MLP neurons of a small language model. Each row is named by its layer, matrix (up: input weights) and neuron, and shows model dimensions 32-127. Each number is 50 + 10 x the weight over its row's rms, rounded and kept within 0 to 99.
After each neuron's rows, "fires in" lists the words (lower case) most often at its 100 highest values on Wikipedia text that the model never trained on.

L3.up1681:48 48 48 45 41 42 34 45 36 54 59 66 56 46 54 46 52 52 57 65 51 40 47 67 45 57 42 42 61 55 52 43 35 43 52 56 39 44 45 45 37 35 52 48 52 34 61 57 54 47 68 47 41 44 51 36 50 56 63 46 52 57 62 57 52 41 61 42 56 56 53 67 52 33 55 63 48 53 28 52 43 48 65 47 66 39 50 33 55 43 53 55 59 32 62 63
fires in: "mf", "many", "wd", "df", "stetter"

L3.up1788:62 61 38 53 38 51 51 49 58 64 60 53 53 36 54 35 52 56 71 73 39 63 39 45 70 50 62 73 39 59 45 55 33 46 39 44 52 58 58 56 61 58 52 44 51 62 52 57 52 51 48 58 49 49 61 42 39 62 46 59 45 60 61 49 61 57 55 50 44 48 62 57 36 62 48 64 55 66 66 60 41 29 48 52 50 53 47 51 64 68 54 53 46 43 43 49
fires in: "both", "inchi", "4", "whether", "either"

L3.up771:33 56 53 37 47 53 50 34 43 37 49 61 49 39 45 55 51 60 49 41 42 48 44 60 53 62 55 42 55 44 43 55 46 58 52 83 55 59 62 38 61 59 48 49 57 49 48 53 37 54 35 49 51 57 39 47 55 58 48 27 41 49 34 46 53 42 59 52 42 29 55 54 43 43 47 26 45 51 66 53 59 56 39 61 58 46 54 66 66 45 62 56 47 39 54 42
fires in: "s", "its", "these", "and"

L3.up746:52 64 31 48 40 53 48 54 53 55 32 50 47 39 46 42 64 45 49 62 49 60 51 45 49 50 67 55 42 46 58 81 50 60 64 44 47 41 44 34 39 42 33 56 64 42 23 52 54 56 59 52 35 47 36 68 48 58 57 64 40 60 43 66 56 49 40 45 41 44 58 62 49 65 52 39 50 58 33 45 49 51 31 31 60 50 45 49 47 55 36 66 54 53 61 40
fires in: "year", "time", "there", "then", "date"

L3.up884:59 57 51 45 62 33 54 30 61 55 54 28 62 38 55 53 49 49 50 63 36 46 50 48 60 54 64 37 50 47 37 48 44 56 51 50 49 56 46 53 36 47 64 56 59 60 40 36 41 36 62 50 69 38 51 70 40 48 53 60 48 52 53 56 54 59 33 64 44 62 56 39 49 60 41 54 33 65 54 39 44 56 47 58 69 63 31 45 55 47 61 52 38 63 59 49
fires in: "world", "small", "star", "prix", "oswego", "best"

L3.up1238:58 35 47 51 57 45 52 49 66 51 46 68 63 60 45 54 39 47 56 50 52 59 30 55 44 69 56 48 52 65 48 60 41 61 55 63 42 50 68 52 56 49 61 37 54 40 54 42 43 33 47 65 57 63 42 42 52 45 78 43 45 51 54 41 58 56 59 65 43 50 62 35 53 58 41 41 41 45 25 41 38 56 48 51 53 50 48 65 54 66 57 57 48 41 75 40
fires in: "house", "center", "assembly", "committee", "former"

L3.up1769:65 49 44 52 54 57 37 26 59 40 53 44 47 27 62 51 71 49 44 51 67 34 50 66 48 63 55 47 41 37 55 67 65 56 71 46 51 42 55 57 48 47 52 51 30 39 52 46 48 53 50 33 48 51 50 63 45 38 47 46 57 61 59 45 65 71 40 43 66 32 60 49 68 59 37 44 59 34 36 56 58 38 53 64 35 46 44 46 56 52 42 44 45 39 36 61
fires in: "september", "january", "june", "february", "second"

L3.up1114:47 42 50 49 71 57 63 31 51 56 44 39 42 65 54 41 49 37 56 51 42 61 41 54 35 58 48 49 55 53 58 51 34 57 40 61 53 55 50 54 40 52 52 38 48 51 53 46 42 55 60 47 51 61 71 41 42 58 42 37 48 50 66 41 56 48 62 48 44 46 52 49 35 41 44 63 55 30 38 33 71 39 40 51 30 54 49 64 47 34 45 55 23 45 54 63
fires in: "team", "station", "stadium", "area", "catalyst", "risk"

L3.up1438:61 40 68 53 73 39 44 53 45 50 60 54 39 63 36 59 56 33 36 53 49 44 56 67 50 45 44 46 56 50 53 55 31 54 21 51 51 46 58 39 50 57 65 58 57 52 56 39 44 48 54 61 59 54 45 62 51 41 58 39 32 49 53 44 30 50 64 43 51 44 64 61 54 42 37 59 40 53 68 39 57 53 53 49 48 48 38 34 50 46 53 42 54 75 73 66
fires in: "took", "went", "played", "get", "fought", "gets"

L3.up1250:58 31 50 56 53 54 49 40 39 40 60 74 47 42 53 66 47 55 54 30 34 55 31 54 50 63 59 67 45 52 52 48 62 56 43 52 43 47 49 54 37 44 51 50 40 50 46 60 58 60 40 61 61 44 67 39 45 56 46 67 58 49 39 47 46 40 44 47 43 53 42 58 62 49 59 55 58 42 41 45 57 43 35 32 67 40 56 57 63 42 63 59 68 59 61 67
fires in: "bond", "such", "born", "liquidity", "silver"

L3.up1743:50 36 40 44 60 34 49 65 40 44 57 55 50 25 65 43 49 51 37 65 48 40 45 44 48 44 48 45 69 56 57 42 36 55 57 55 51 52 61 55 48 36 67 54 51 47 46 55 53 50 46 57 51 47 42 45 46 52 63 69 51 51 57 49 54 36 65 43 61 51 56 65 55 44 61 39 52 40 36 51 49 52 57 34 58 57 47 52 56 48 47 38 37 43 29 60
fires in: "suzuki", "she", "piña", "general"

L3.up692:54 25 49 31 50 67 21 48 54 49 35 45 49 62 34 54 44 50 51 55 42 54 57 52 51 43 66 31 40 75 42 85 49 57 55 41 68 58 55 40 51 45 42 62 55 58 51 54 35 66 47 58 65 40 36 57 50 56 49 41 38 62 57 46 50 55 47 54 57 46 53 44 50 48 48 54 67 48 63 61 31 45 45 33 50 53 52 53 33 56 52 52 44 57 45 47
fires in: "under", "took", "opening", "designated", "gave"

L3.up1746:51 56 55 52 55 34 54 55 50 43 38 41 66 59 55 40 44 42 41 46 39 69 39 44 49 47 37 50 67 47 51 51 56 61 53 52 57 43 57 61 51 50 50 63 39 50 57 40 67 44 48 46 42 49 44 43 52 72 61 46 24 53 47 24 63 65 43 32 67 53 54 52 59 33 56 43 51 62 47 47 37 46 47 42 47 63 50 58 46 56 41 62 47 42 54 31
fires in: "can", "hold", "member", "held", "holds", "style"

L3.up1282:40 45 47 57 46 62 57 59 59 44 35 54 50 63 51 48 46 39 65 48 38 72 42 57 67 55 43 42 49 63 39 58 55 32 43 48 47 51 58 46 45 47 65 43 61 43 62 56 53 59 50 49 48 52 57 51 52 40 42 41 28 45 58 56 52 49 52 47 69 42 60 52 49 43 53 52 46 38 39 57 52 42 62 34 35 64 50 38 47 44 53 39 50 51 55 45
fires in: "area", "station", "conservation", "defensive", "church", "agricultural"

L6.up1709:50 69 51 44 36 41 56 52 53 46 54 41 49 55 45 50 65 52 59 65 57 70 35 56 47 31 48 36 45 28 54 58 42 53 67 21 31 51 64 59 27 52 54 68 69 43 52 54 61 51 59 50 46 49 39 42 48 61 53 40 51 61 48 52 51 46 52 52 61 67 57 45 50 57 49 46 62 44 34 50 56 64 65 45 53 40 62 54 58 34 48 63 21 37 80 45
fires in: "later", "now", "year", "december", "currently", "that"

L3.up900:54 66 59 64 67 46 57 57 46 38 35 65 58 55 52 48 47 55 60 44 69 52 28 62 57 41 62 51 49 50 52 67 57 76 56 53 65 46 45 42 62 42 49 49 27 56 50 52 43 42 43 63 63 44 41 53 47 45 49 55 44 46 49 54 47 74 40 61 68 51 65 31 45 51 60 44 71 52 73 44 56 47 31 54 46 65 55 40 37 53 66 59 31 43 39 63
fires in: "may", "july", "june", "april"

L3.up1510:59 49 38 59 50 59 36 42 52 64 38 45 44 42 52 53 41 47 44 68 45 24 48 53 65 48 52 37 65 54 59 66 41 49 49 68 48 41 59 37 56 43 49 37 51 57 49 42 64 54 65 54 49 41 49 57 29 48 42 48 62 47 43 56 49 48 71 44 54 55 62 44 52 53 45 49 39 66 34 59 58 56 64 44 60 43 56 18 52 47 49 49 55 44 63 44
fires in: "have", "pandit", "career", "having"

L6.up342:64 51 51 51 48 55 43 68 30 53 54 73 50 52 53 40 52 40 30 47 48 49 47 51 40 78 50 43 57 60 45 51 47 48 58 56 46 58 38 35 63 52 67 40 34 51 46 45 45 56 51 59 34 29 49 63 48 52 54 53 55 44 44 72 42 45 50 39 49 63 41 42 45 59 52 36 52 62 65 54 50 36 43 58 43 55 45 41 52 48 48 44 31 69 38 66
fires in: "first", "free", "single", "small", "new"